config = dict(
    n_layer=15,
    d_model=192,
    n_head=2,
    n_kv_head=2,
    head_dim=96,
    d_mlp=512,
    vocab_size=8192,
    activation='swiglu',
    norm='rmsnorm',
    norm_place='pre',
    norm_eps=1e-05,
    positions='rope',
    rope_base=10000.0,
    rope_fraction=1.0,
    qk_norm=True,
    attn_scale=0.129,
    bias='none',
    tie_embeddings=False,
    parallel_block=False,
    init='trunc',
    init_std_qkv=0.0346,
    init_std_o=0.0429,
    init_std_up=0.0495,
    init_std_down=0.0495,
    optimizer='muon_variant',
    lr=0.00853,
    lr_mult_o=1.69,
    lr_mult_up=1.12,
    beta1=0.95,
    lr_head=0.00636,
    warmup_steps=0,
    schedule='wsd',
    decay_fraction=1.0,
    decay_shape='linear',
    final_lr_fraction=0.0,
    batch_tokens=32768,
    seq_len=512,
    doc_mask=True,
    train_tokens=340400000,
    steps=10389,
    dataset='wikipedia_en',
)
MLP neurons of a small language model. Each row is named by its layer, matrix (gate and up: input weights; down: output weights) and neuron, and shows model dimensions 32-127. Each number is 128 + 24 x the weight over its row's rms, rounded and kept within 0 to 255. Numbers have three digits each. A neuron's up and down rows have the sign that makes its largest values positive.
Before each neuron's rows, "fires on" lists the tokens most often at its 100 highest values on Wikipedia text that the model never trained on; "fires after" lists the tokens most often just before its 100 highest values on Wikipedia text that the model never trained on.

fires on: "=", " acc"
fires after: "=", " ="
L8.gate344:116116149058108160115129134097129091158128141108133157095106090107068129134083153128124118160147162150114099151111110119179104121145124143132127085136117176155116146176137079114105106125114116126110112137103118108121130107110106156126146145178142139143139151119096181108139121080147111138
L8.up344:119101140150105126082157122163105127153146143098136096173114136068123117131156132154113136132134108111138121115133118131129173131115155125126113135147104105094133100149164109173120128143146094120104112148122113115133153057129088145130102135156136114143123106117086136123154146161122134108
L8.down344:135127105115121146137117144154101114126114135112124142128111076092140111087092165126138141176138117133151093116130114116140057136123126121095123121164125149123124122195124160077149151131120147101124145159143140124107122176101114150106150165144141109144144163168134145122119114136077106130

fires on: "\n\n", "\n", "s", "Geography"
fires after: "=", "."
L6.gate421:114143102159097129112124152108155185125126164097105127127154094134141150139161142084109121114167109144148072141155160156119165123061070181129110123113123154139133120122117100157121144118120155140132112120151179117108144116149093154123123172146102068116160127150133132170142100145141105140
L6.up421:082137147101083116101132151134142153126115104132079142133171149131167145188144129160158155124103094110134123156119175172136154155150084118129113139119124132130115103145107134172164090125123132125098133131144145129071142141152099111143128114138080101088162083137114159111129098099153091128
L6.down421:066103134124116123163134116123142123132161113149089115144131122160135169174150115171124167093119122124091132114143131135086144112140147162148131100132132125147152123112153101126131137147148108106116130143171115126117146145113080175129122141141126106132132144079110105127161075151146137137

fires on: "-", "ed", "d", "\n", " of"
fires after: "-", "|", " all", "anie"
L8.gate398:141135124125124115165155133142120142108132160125115154139170118153136156127156134124163133148155176115090105128092137132144134132107083119136180175166130132140062099111153154149169136153148115177134112132106114074154134123128114139159123138141146179096136106103138154128141151134072066111
L8.up398:102160130097127100134128129070118119113130087108143115110145148118135177110149114139115131149126125110098129170101151128098158149080109183100161137156147135150134139109138114127130135112132138158108112127161139132082137108090081112210147131080126071137095131091127125103166167112132146095
L8.down398:154123157128144124116118148091116140110132072140130130087113095132121137120108180144137106160127097107156140132103112137070102163167120137142114110106122129167126145117110085142136110101103145118098114094129112113129138104133095126164109116136131098153118124076126093132167122126107169125

fires on: " but", " with", " and", "\"", " because", " though"
fires after: ","
L7.gate429:165098095098161111098104113114143127122119132134096116140129120157100119116113102145085115107160141156121127124143120068122108097181147128111120178132143136125126158097111152079146155159094119132119114183145124149087132178127148134133128114087158194139140119143131141074147151134122130120
L7.up429:132119107137156141135176155118120097138100145137126121098105134130112088131146104171109154099146076111104089116082106121107107062134148128133129154149116104114125131131111129147134102096115103146126153138124183138113126098151123090131141194135124133093105118142141161121116129141155136134
L7.down429:116124136145120104125123167114160093120086139135142128105146112121127152138117100163166131134134075109076075160103115079090112093137141123121127137146154111069128129108101126178117082086116122145116138117140135132115134103152119073136122196149107136091106123152100145122148094164134139134

fires on: " .", " |", "L", ";", "ds"
fires after: " |", " —", "8", " Hu", "O"
L6.gate119:113124094127180167120149160107124111145142099140135164106152110127171107113105125095077132143088093131123143098135183158134118167119113109088116090155108129106135102120139138160092138167168173123136095144182111174119126148109131126160149107154130172124177131108170128148134132159118148139
L6.up119:153106125167171155151130121131109103134115157105163147083118128122122108111135129131180188149117146126180157132103132153157123165130112135152099126097106109124127148136130143141098169110111146090130083075132125122105131115120163129073153151154134156130128134117139122122089145185088105142
L6.down119:102143120132120124159132122138142128103141158138149115098111121136123130126127154128154116084137144140109111156115114094077115097146123109169105143138141152129106157132136118136128159091101108129107128072103115095136147097126118121103071152146120136100122114137058140132114140166143088106

fires on: " This", " this", " His", " It", " his", " it"
fires after: ".", ",", " that", ";", " but"
L7.gate362:150148112089141078122121169142102130116102132117093119133065126157113125109096130113112146134178123145124110144126089120123157090151122119131117139139169109109117138104145152101137111123116101160140174144125138100157145117167124146149076131173159177135142101145119124122162123127181161123
L7.up362:180171112157152123150136127168175117071105123155126139126143125129126142143137122123187112162136099094149159150148104118127089187111133150127140113149106156112140124112166142134139142089132145099108130083130175132119176105112138114129173104108114108144101105121143117167102142163120119154
L7.down362:122149150088106144113165151135136143116130119177124141139140110126125164142160113081158136150111132108111122136161140092096159156147169139121165126119106063125126104101133124108094116175105119098118129126159119096124105146157152082073122145126127124119119122116116094159102126106137128150

fires on: " with", " to", " in", " With", " made"
fires after: ",", ".", " led"
L10.gate175:142115137137128096116112101122098088147108104128129141120144098150137100124143136159100101100119126135145100139157069175093153108136105170126121123114142125106166140152139108158161125125119129102091119092095140147135158114126162119188143134107153121104135113142106120079111192120129127143
L10.up175:124140136124111157150136134109151167088113110144128138096127134151119099102128162126156132155143073105130134130154086107188122114134107088109105138120117153159101121084152120111139117114136156100130118083094146172151144149120083087165125111136151129142079172119130113124135145135151157181
L10.down175:098173127085139138121114141144127124081121102145127122077122118095127105114179112084126099142126104122175104112170102131137102077121091127122103109113124125084172131156119111137123130107156125110155095122059147153103093107152139128151122128127101131100110155097129143139117170115141176131

fires on: "L", "F", "B"
fires after: "N", " C", " O", "P", " P"
L9.gate403:084151118137128146110142145116154108130052139142147085113141119139163144158149114133144115141091131131149117160155141139109129135135114085129215117140117115128170116125148144118113147160128137119151108126120163156131181162105107123130156121133097136133132115121106155155176127161102111090
L9.up403:104134109110147166110130167098119126117095186139141174075145140115121122152124097144160097119128145116175087138126107140155095166151145110165131183107134151096179113170130118116103113129140136134129121118116139096077155142090087093097149089128160087111163125089127159151116116120176118136
L9.down403:156145123108117145150145132095154099132152178125106108128092139090140141096151095111156092122089117110115131119105134139140080097111145125100143137140148126136126129124116122120108160126108120131140088131137120158148110154152160100086102145070127119150144156105106143149086100159093145129

fires on: "L", "O", "ed", "il", "U"
fires after: "N", " G", " B", " M", "P"
L8.gate153:125142161114124121155131144136140113097097142125135144106081090127099101096156066100170093127105093145146124143132156156132126122123164116134163128148083103138125142105139114117091173138137133120130098149118151184111131147115122121106131157159119123106169173124150154125088090160172106125
L8.up153:146149090114146102122125166122130166084134095127178113113120102126122155129106086160107104143147125143109133093130090109079091149151142141099143108076141105110135143150155125115113153130139126102134134178124140081108144097111118136102137134127144104159100103121101136085162129161132156125
L8.down153:094142147111109129130139082138089134107128130089157147098127123137119116090154068122142135115139132123114098152146132151155147114111153112095132089149098135128141135058148141098093167118152126142127059098125142126114120163152083098133080170147125131085162159114139099134066138128142114089

fires on: " |"
fires after: " 0", " —", " 2", " 1", " 3"
L6.gate77:149136116134170141120105162120159154114129144111209126180178068094136130101153128137092114110127179114125120143087146127125107146127162104126104113145094105077140154142111059109166127126124104162121132097169158104111163094108076130134096126140133174130145111140100132175122130103128114175
L6.up77:157104134125095106142135139157161144158135094123153161189174079163158161158138121146123120143144161092104117095111105171132121131112123131138098145162115191140142119124112089150121118164140137120148161118170148118141181144127145183154098123109175110093141147195106109096144110140136122125
L6.down77:124137155115114090129088137124148133188113098086139164147153119121121158159148114120111149176137166125147094087120116150187095119119111095120126157085140139133149129121096110113150113121118125136130126134146128141122114128109147158147114130146107105109117097116131121087084124134115123111

fires on: " of", "="
fires after: "\n\n", " development", " construction", " edition", "ion"
L6.gate485:138132136130132099130160122126132126095151120102139086112148120127158131119163138124143107118138111160123164153092141154087104090082147108121119109153161125135086134139109126134133120117051117139116117132128157116123150122079103106075092112102166127148100153130107161151191131114152146083
L6.up485:152125135127151119158114155107101117125127163131083099137155142149119090148109135154102157128094097133101132151154121132134122108187156095087139111144105072123129125092137133144137132104104122174121143131093143157087141086097139083080097102132136103125145135092135141184152100138104114147
L6.down485:087109114136148158172134120162099164135165106101127121131129134175168139144123125159165153104149163111139162129139182116187137142120129119117108174113115148144110117073141125125135157125124122125152145129109132103071156152112149131103153118144120121134145129083112113102177125141104170109

fires on: "-", " runner", " Track"
fires after: "|"
L4.gate62:107143096113123139178138135119106151117101111104136133112149115164137137103151150135182153143120171128129131123131126116122119142154131163166133145144133082117157163075087112158136134143130130107102121167131137124181067148085124124146125150141110160139098130101113151138152098125111145120
L4.up62:114088117148149125133126165128168163149151125136156121111144132102130112108153132148142097160128178165088156117125127157132135109126113065165080142130128137111098146132145141137072144103164121135195120170126172123100102094126119125134163113126148121135092112102144128131107138118099099107
L4.down62:146114104131137132124132152109140150147191139131160132114114115100106124118155122130144118148141108155099146103122134138138143136132113071162091146128125105080097159129144146112064123096120117137188095164131151121080115104154147119138177134117155134123112144118148164158078157108096098117

fires on: " the", " a"
fires after: ",", ":", ";"
L7.gate230:135107051132131126125121146081129093161099137135102139123138124138095089132116110157124106141156150139152144133082140157144143126175114097115156158151122125121092086104144144131133118127132098120132129145130175125144123136145145161119134144169157192137158146161117151120163128166098145096
L7.up230:101111130124089104138105168092142119104120144120103100153127184093144129106103099117160098075131144102160116123120079123133130106098132136099183147161103147126157139085107129189151151123160135148131125150119129143113112106146158141152140102099115136091097165137139162173138133132090110104
L7.down230:141141149146136142123124106147111144098136106107117100126148111128098116119122159140139150092121095124109174100151161097140158099116117130152095177165129072152167155138174142090096125121122138078098139131114120132128121110165123097114146140135136106117125149081113126164123111095105141177

fires on: "="
fires after: "\n\n"
L8.gate170:118102133133116092139128163117153103164110115146130135127117063061148099141118131142129160134157105123091097142113112138153160125085138110138133163114102098161101101145106108133096132150163099146129095158146134115168115115105145159113140128121143180140137156145099130133157084152178144143
L8.up170:145123119157146138135147137139162133129118149112141144137151085120148111126113080106133151122169105130101129126132105126089130135088149129166137126148094102126097124136110126114170197170165114132151145165127146093149120129118151125097120124113117129128109069146141124136144142130151162121
L8.down170:183098107096127146115117142093154139128149109128113140136145050111155084115134107110153150146171105139102165153150130153102133155094129119171137138127122091124096136127116132130114124156180116147105123154139129102144098099116155133129142128113090105147082129152144129129106117124119150143

fires on: "\n", "st"
fires after: " |", "|", "ba"
L8.gate183:109141121129116071133151130138153167109118120145125079117129123164128082143106124115131105132125131127099128084156163109123119134149157117168103152092142095147114147139109147166120121146135105125133137095110112134103079142130081086138128112113121093140150167171088156145162129098138142100
L8.up183:177107143094122108091115140165154149102168132076181135131159154114159131155109114172128111111101126127079108104107135127110137125146130124131119120124133139174108128131093151091123155129119129133148146120092130110124083071142111122126071116082120099140127124106139127171107129084098154109
L8.down183:149167142110131083111143151157139150137170099090155074138083101192129133173131153144154089108132164081089108108161133129122095114115145129142125150155145114140120101132113154107125106161134118121141164088127085106119082104095100094138117117124131107166132196118099168123091087110127142136

fires on: "=", "\n\n", "man", " Player", "w"
fires after: "=", "-", "|"
L7.gate277:138111154126151145162144154132094125118114079163104117155134129122147103125132142099132123161169146139145158130157122078104126128091084149130188132150131122130157123116134117164089199126132119142113101141123140117128103136100132183139151145087151125132112127163107107103174132139090117102
L7.up277:099098144117122102105142194155135157111113100148118117139135073134153135108128144145114101106188114112130107084123116138172124145086103146131135137104088116132090118109142092194097117120151080145128117120132153094112112128133121142145109144114106105170142138091085132117132154131117129080
L7.down277:110104178120107127136162150118154144150143105152087100105132127134111100141146095140134160134134088153108115129168129129128148092100113138134113146125088115108134139125161160100148128117166123136103147131107118120122136068115130072144157115114138106172120110108150140083100167111142120133

fires on: "="
fires after: "\n\n", "\n"
L4.gate104:138132140155111180127157120152135128118156130115119093119116119126118142140123139086141160135144127100144152133128154146134094137162120111153109120149141094179115086178156108075142121173120094126093129114125156109123156134115143151152107121152088123132137121104149139126117150170131178161
L4.up104:112111108134172091130142096165150119164138109145134145135127128160135117116126144125091133154113160115116094106136128112141128124099144169149138074129119112134107118120159161161166157134110081149141125159128151110117158120089117128131148146108147115086123079168141139120146146113117134080
L4.down104:147114164165133150122143138148145168152175151137119119116103130148130130141106133109120167150131131124124116107142151138135115156139111120162099105144132117177114070137147113103154132163116119140093134120124153148139145118128124174146101136105115131145137078116156129117087147169162160146

fires on: "=", " in"
fires after: "\n\n", " born", ","
L6.gate231:074096171111148115145087141124154138149127105136140124120147159104114115089110161134102100147101166109147105136133129139073104101101111107135169109138151122152113144160106125136108084167140127133166104113137134102111137126106158163135098122125105113161125168162104128150129096127140184155
L6.up231:097141087113108119096107134161177123119102168140107114103163110188139108128104154149125121120107127099171109134107142067141080107144122104136095094136130082128155121122089136124103129123142118132127106132096107146137149194126162116135130122133082182113098137111113140115118136172165203116
L6.down231:150118102173137117142156149156105129165135113141138154123159113157092111128140119176143172081096119102150105147105142103121126097171114125145108072138104121140168147104161147152094137100149109158139101140140134162132125126096136098084141117128128179112145097103129133168134113101167152138

fires on: "-", ".", "si", "ke", "ches"
fires after: "-", " U", " Yan", " Col", " Ken"
L5.gate336:185122095102132133152134101106100135133173121089137117156155123147137112139075087083136159099109148091110129140148119152092123141159094119111123108123124127102128148133155126130142129152115112109122124155077125154157104130114138153131154164153123129127144131074117178074096071091144111099
L5.up336:098164105105144107126114105148146162136117088125171059117168109145154128117149084124118162159121159093109103144070156111116128082127115112136140132150134150159090145122135126137143113134121130137139167100142128165113116113160133112139103130075140153149120147114129118142131143105130112107
L5.down336:076158106077136100138121113138147174101130086128123090109159115112138102082162082112114152144120152159142118130105140087122129106134112137138152127100124166127086141118128133124124119111120127111111140069137147143144093115133102095159067121091139113157139125114112125158159136131095103086

fires on: "=", "ed", "d", "\n\n", " former"
fires after: "=", "|"
L6.gate5:107108110145119126145142131103098137111145132127116151120130117123113138118102125102126136163114156086129145156151120108119152145112158119135118143136078126103129122123108149108136129130122141087125143141166154105110106134119146120148103123120130098085134162126130125158110159103087129162
L6.up5:167094138123117152116126130158115103187142080106127129143150132135111124132114071148141141153174118146113084117131119141166145142121119133146148100137108152127120100130118138125139122112180124137090150104092103125093129056108106168116120126110126141098112159087131157127123134132162137129
L6.down5:127079135135127127135127163088091134120127138111110146150130137093114136131126120126142100148128155097103131178141142137118137179109140149141101151135109095119122151136105097112115132103142125103135126123126149084138108108112188143135150148106112141129154168104170141169134148120074179156

fires on: "s"
fires after: "'"
L5.gate296:103118133116173121175126180149139120118130159120119129090137148127110130151151119113149142208128109134109103147129118144129129117119132128092124127129102120172119111112132123084131168090123128149073116140145150118163153146104145155144157123148090192115148119109121151135112142155121107143
L5.up296:142120130141180102141142146135101129139167095138121111153157163089142115157140086116150153164123139108136118150141090157130125178113149137116126098107123122117134122111161134103105112103142130121129139100117120069134133091132156131120106142089167137129092144136121164146141099148060116119
L5.down296:118128107146156123147130123113110134117152102170129138185148158104154140170102120133166130128131123105128148142130110137148147153139169130115105116122137131102111143125135155116087121130150135117146152108110114103133108113110152109115112145084212132131086161128134153175158093131088108111

fires on: " of", " |", "ert"
fires after: " University", " city", " 0", " 2", " age", "ese"
L4.gate266:129122091158130112098156148124161124142161133162140127121115154141097152121148155191140109115138137150115117126150161114118119115107086112155114067180121114114178144151131140139138119116135093097090138110121140065161139123119127161134085116120096122102143121110117158098129134126166058129
L4.up266:145131126121130098180141147163146108120129118138134139127138124168107116104128096133127153125146130109136145092116157114119101151149118130129115096150096142137146133123157094123113122100104139121133142094131180100146115156102145167135104149137123129129130168122142148111110117148157107152
L4.down266:136119104174162103173148125146147106104153139147180170147143121157123129137138142149114124147130102141166130068118155110115116123116134140137117132134122132116133128154133110146119132102142113115150098101117163099167154113137175158122107144127092139121123163114101138135125096124133087140

fires on: "-"
fires after: "|", "-"
L4.gate294:087123156138111152125194092137082137177106179118115106134120156149159083144104118148165100142134147124142128159106140103106128132148123135122135121111126198143122145114149104120118148129131154143095130144142123090121102128147119157194136169136119123108134125108108125088144156075136154147
L4.up294:111110124102124097111142122097092132134126103114167177143142092135148094124108160172180143117137159095139126134104118145136124143150119140121123117130107145112121112128148131163140137127122145131090143160108109136112110119145099127165108165114088112129110101166144125137125155150137119132
L4.down294:074110161131109165121175114155096126192123169081126095108139159143199117143133121121124075143137141130154119168104149096118138113121116154129125132120134185146116163104139090112103154135134153149109112149122131079142110138138124155204143153140142132124126112111108129093127154094149136159

fires on: "-", "|", "ed", "s"
fires after: "-", "|", " operate"
L5.gate459:145107087193131130143155117150128118122103138107102088153112131164146161150132110133159131150110106098138119120141117134130137117122128145123130150140115133138130153120197145112158126091132129125089100157123118150107085108163176096157101169112081134164131150125176111100139115165124149103
L5.up459:128075126130141125119129134101155152172134155143135161132157167101127139163160144097135164147124159128114136152103134107119130120127159114137102144118173156147099142131109121097147157137145143148145123152105152113124098120096135109135160143122167098120079108112141075134106152106122159092
L5.down459:144116113112182143131136098136138133150153128130131135059117120152108092162118109141131127106119128106127123121151137127119122114127117127125139150113185125111141100139101123109107124121118136171090158130158111120166113172161133117063110052099093141116095141109131127071098152144129143165

fires on: " |", " 4", ":", "4", "van", "5"
fires after: "%", ".", " |", " Ad", "UN", "L"
L8.gate226:155106118106142147179124116130123103131071138135143126143100139151146098096109098159123100187155156078143162121145167107105127132107128150134118170138143107134104116109042145136113169159140105133115089122112140132136138125078162164116124096090154183161119113139132156126155158162162126108
L8.up226:098124133115113176122140115127139169104134149159109127156108135087179091126087139116135141143132174105135150132134107124102145145124143147123146123184159110109133125157072135088150137103172102161129145102140108132099085151066165115155111133129144161146131112078126176172101128163150107147
L8.down226:145128096123129126170126156116143140130121102158129141126139128118166164135134124157179112154155144136137159135123115171100111145057116164109124175134108125111140137112132079113107143121139156125129136094102088099121160125117141127099092115129097149152156028131142146107160146145134102142

fires on: "="
fires after: "\n\n"
L8.gate486:121089142139132136163152136138146148164106137135146145134111148090126110159075107090151135072120107142120084177125124133133153136079089107121151119079170129085156140168125111113140091110100132134146118147137138125131120089111109150113112130128096124118104142157126156171090121121128128139
L8.up486:111160116141134165156124130132123103125159094151097140132147115161115156091145152151161105122128135074161144107155139095138133115125121146158111109158116145106101111160134126125155139148144106125144124101129113111109127110133130139107131075094144167102142136115104138046145120181139157162
L8.down486:097157134125146126138119145107139108123137099128111111090148125131090147123106156148186139120117128113150145118138125113104142153111126153147115128165162114107088119154139164114166145155118084152134092125146124154143144077129152107103121129111120109100099132082086171101145116164101117159

fires on: " with", " while", " With"
fires after: ",", ".", " and"
L7.gate398:176143127149134089153109126138168157126092112131108157179144126136153119137182180139128172161137146098160145156181103100131147122130125110129142136169114120107156103106135153125155092172135141145086097130132161138128168075128116115139109123101146094137166112105118101089129118115107135114
L7.up398:136174126088131131137120119146138116096116093084135116135168119093098105138160082151146113143192102128164074098113122113129129101208106126100121116160123135150172163128178108154113141136090120113107097108138108146119153117156137101137121123140102142111129117133107114064129141109124167117
L7.down398:187157173101089104156124110104129087114113096110138137120148135153126112123163116129178131144188099102140117113125104074124116090158125128093111147155114111123148127128174125131135122112132131117106132128113106128094135093121149083163098147116103134164172129122141136090135125106110163139

fires on: "="
fires after: "=", " ="
L8.gate145:073138098105103105116168096147132084132091117122093156110108171101085110098096172131192111114116101135097094146150093105110109118136131073151155116114126118105108132134140121146120123113106105168112084127136104131111091129154121088117131133129135141137084132135118148143154167115160098157
L8.up145:102135137093124154137162121123149104111120161145127190109140115063129126097102115123126104166179121137127135090146073116142117162132111118157173109173138144140101104113128146127139140161148103148156115133093143148125119106150147091106154155109142142101145127153148099111137174133118126099
L8.down145:140127142170179169115120077175158097093108143133131138148127120134164125119195154115124089130148089095165133135132126123129123150157121100148137130127125122138114119112139153116127144160126136078167133124123119130102129093131105118133155177091144135098145096144160104103183143164096121092

fires on: "=", "\n\n", " The", "s", "The"
fires after: "=", " =", ".", "'"
L8.gate70:175096069117173107143154177120143156122095125085135137126140143119136137140154140162159161153092146086144146130123113127092156124115099137111174154140103148141141106149136130178135120183173110156113135151171140126147115084158156089147161150100145093128104178164138134135124127123105139097
L8.up70:132115149125155083112143170115126117131145105125095095131102112163174109126121095170130125141147132094184146141137101102131180169126114151102118125131075122150104093139134083092108134096113128167125139120202132118131165130147148110116135140145119157132135147169114137113166104145150122149
L8.down70:094162143112114134150185104137104117088132113148140146168125160108095165112112129080136086106098122103114108106119141127141146115135123122094147130154113127111102157104103157148139080136138151116109145146100103111108108114093109101153083122127146080111134115095156175162177117114152137125

fires on: "-"
fires after: "-", "|"
L6.gate323:143134144118131124145180130114108108110104150123125138138129179166206132115123111185143106113123143126126154136128122081095088151125111113144150141062161167092170093080104168126128160161155097131106124086118186118122103146082131080160141116069117119119153128136132114149167127109133147103
L6.up323:146120126147147154106177134132102108095083139107133112100145122162178149117111138144120119140104174074107134161178149085147116146144113124160163120115186157109142136137113123112161144122124130132142147129077124133112155143130105147127132157110129120107133138128133098138128133081095115159
L6.down323:142143117156140165181164131119109081130106131122100122121135165163202144115093123179118117100120144106108116137151126079102106145160087117137144149079151171104198090096088168132113167135147118119135133070122174085135125134073124107129145109091092101138151139111135089140150120070129142114

fires on: "-", "ci"
fires after: "|", " vi"
L4.gate396:172156117133128109116093151104064145142110139138137098145154094073139074137102141103145115144138149079123097123087131125084156123148102130091140137135128107120078081167132102115149123116105103135142128146119095064127120133131108122199105146130056161149117117150161138100114108125118111101
L4.up396:116095149100106098153124165076076147127114100143151127129124154156127132141146140162131123142132186140106105099113097134102164077125128143127129169163117151124138131144180137145150142148136139161155134130112114086118095123122117134132113173090129123158112115117121144139113107099110131117
L4.down396:143122149114108104112137119113083158146152107130161112158159119123130114139154129120113174156121165132117122102084136139056156079140106112076139164151125119110064089163150129134127113135104132182139085128130081094142123107096129109154098150144142127139107131100159109102120112102121126126

fires on: "="
fires after: "=", " ="
L8.gate403:126095120175165118117126106128144126114140115123100127108104138125115121130149175080132180118113094118126131118130117131072128144137140158116141123150097158138103165149133168147160132150094141137120102099134157141154150122123092109106107120154133118113149153121122118158108111089136129075
L8.up403:137143101117131174144133068144112180181087159116116121128154111107104167166131119181158126120143142142116159121108136116089148175111158107137140142133117089096106146133105140138143110144101122123179115153089163118148143109130110151128099125156119160118116107123157142137143136159086111104
L8.down403:123148169145137129121145121160135148139124145118097130120111096122118122170130137132157151114146128144109144126101116138088185150100108110141145108137100152114105157158101127161140120105113115139123087136130135092118139113086131103142100134132132137153156102110118115120136102139095122102

fires on: "-"
fires after: "|"
L6.gate498:103148129148086146128130082159094104166143128116108100148129138145115125118169167161099154102122152115152173108125131068139179126144183106099106125131152140097174144105096105098124108131126157135135134153112112096145143141110137094142128149135138114099124125126139094154149142107113149136
L6.up498:098095140131153108132168134149096176133156148122137152153193168158132123149140113177142165101124130153100127153141157135143143120137139133088141120128134136148103160099104137169165135128103108151134141150155115131164131104139134128157129110120158110098113106135141132094155128141120118152
L6.down498:171161105117122149136083147112140094120106124129121091111073113105151151127117134069078076152104133108142105119114093131124111116097112151166121133135155098107123115180123128108102138130119153134131129133096122119095114129146125126120120125135094134155131139120122153154114132134127152137

fires on: "=", " ("
fires after: "="
L10.gate111:107120126135148123106151117130175097148132097136167171088085128116130125107086143104155140093114181082115109082107150178100124108161130105136152107163106120124175139124101106125108153121090159149088098138125128145098130155084121132093094145128095138132157160093173135128117125146144100140
L10.up111:119178115117114132109130100117135093115116068131102121132146113159121097153132135146135149153109103179112169156143136181145133137113160114122099174188177170125080145129104134125104134108118143171122190120083108141139145093141138131126093074131089124109116148131142123111109157125141134154
L10.down111:151147167125102148154112102137169114141116122108122147100084102154083141151108162143144121152082097156124097127129127150140177107123151107128108121166137129112077160116083080136090115115139127123159125121123126128129135124116161082149098084166140154136137129136094160131106109114169113141

fires on: "|", "-"
fires after: "-", "|"
L6.gate191:141082097119146174103170109114065121169124143142106136104132155152135090097102160155115151137130175126145087162157104139128124144161122132138132139139129151113102102139129123119163133157068122139109155156114136137153131127129085114124171167131128144129115180139119118109123160128126092118
L6.up191:105125141127127126141145145099119110133120167141116147096113153139165089135128109150091121108110184116166093146113133137123130101128164149167141156140138163116177127112107117089094075138142127154130122124138124138126130125150076137112093110128092138116129134126097119175145105161115136112
L6.down191:105114143136115119179126152132146122119131178124109118115110173108161105132135114142122126094093137116140099103104121141113118092152180135137134158113127165111156107102129101107054096137142129125138108102148112117133135147131102136132110107129102104138151119110112094156138098121102143120

fires on: " but", ".", " and", "\"", "ough"
fires after: ",", ".", "th"
L4.gate8:126165128113156136159142120096125135152079119095131134099138125169114163139130082154143157160116110127132153135144135150147141155136168141131116153125126126147130126092111139157176133164111080119134111177118103113144104090085107137127159136082104108135161127108113176120148124160105165109
L4.up8:121135094120125114132093130108159103132133129150165116124124128092093165113181127114115137104093134116110103121132159080116137103083123127106106114171115098161120116137114098134127116132110123109102148144127132137105140074098143120142125155086113130101144131130137146119151129094182169144
L4.down8:105109111126117111136095097118126097158123098123155116145113126102113157125167145133126122084116146099098098111116146092124164091103118138114125094155100113154142124147148070102125118110099136109121159139105170140113122109094150133152120148118119121119147149144133130099149129119179157124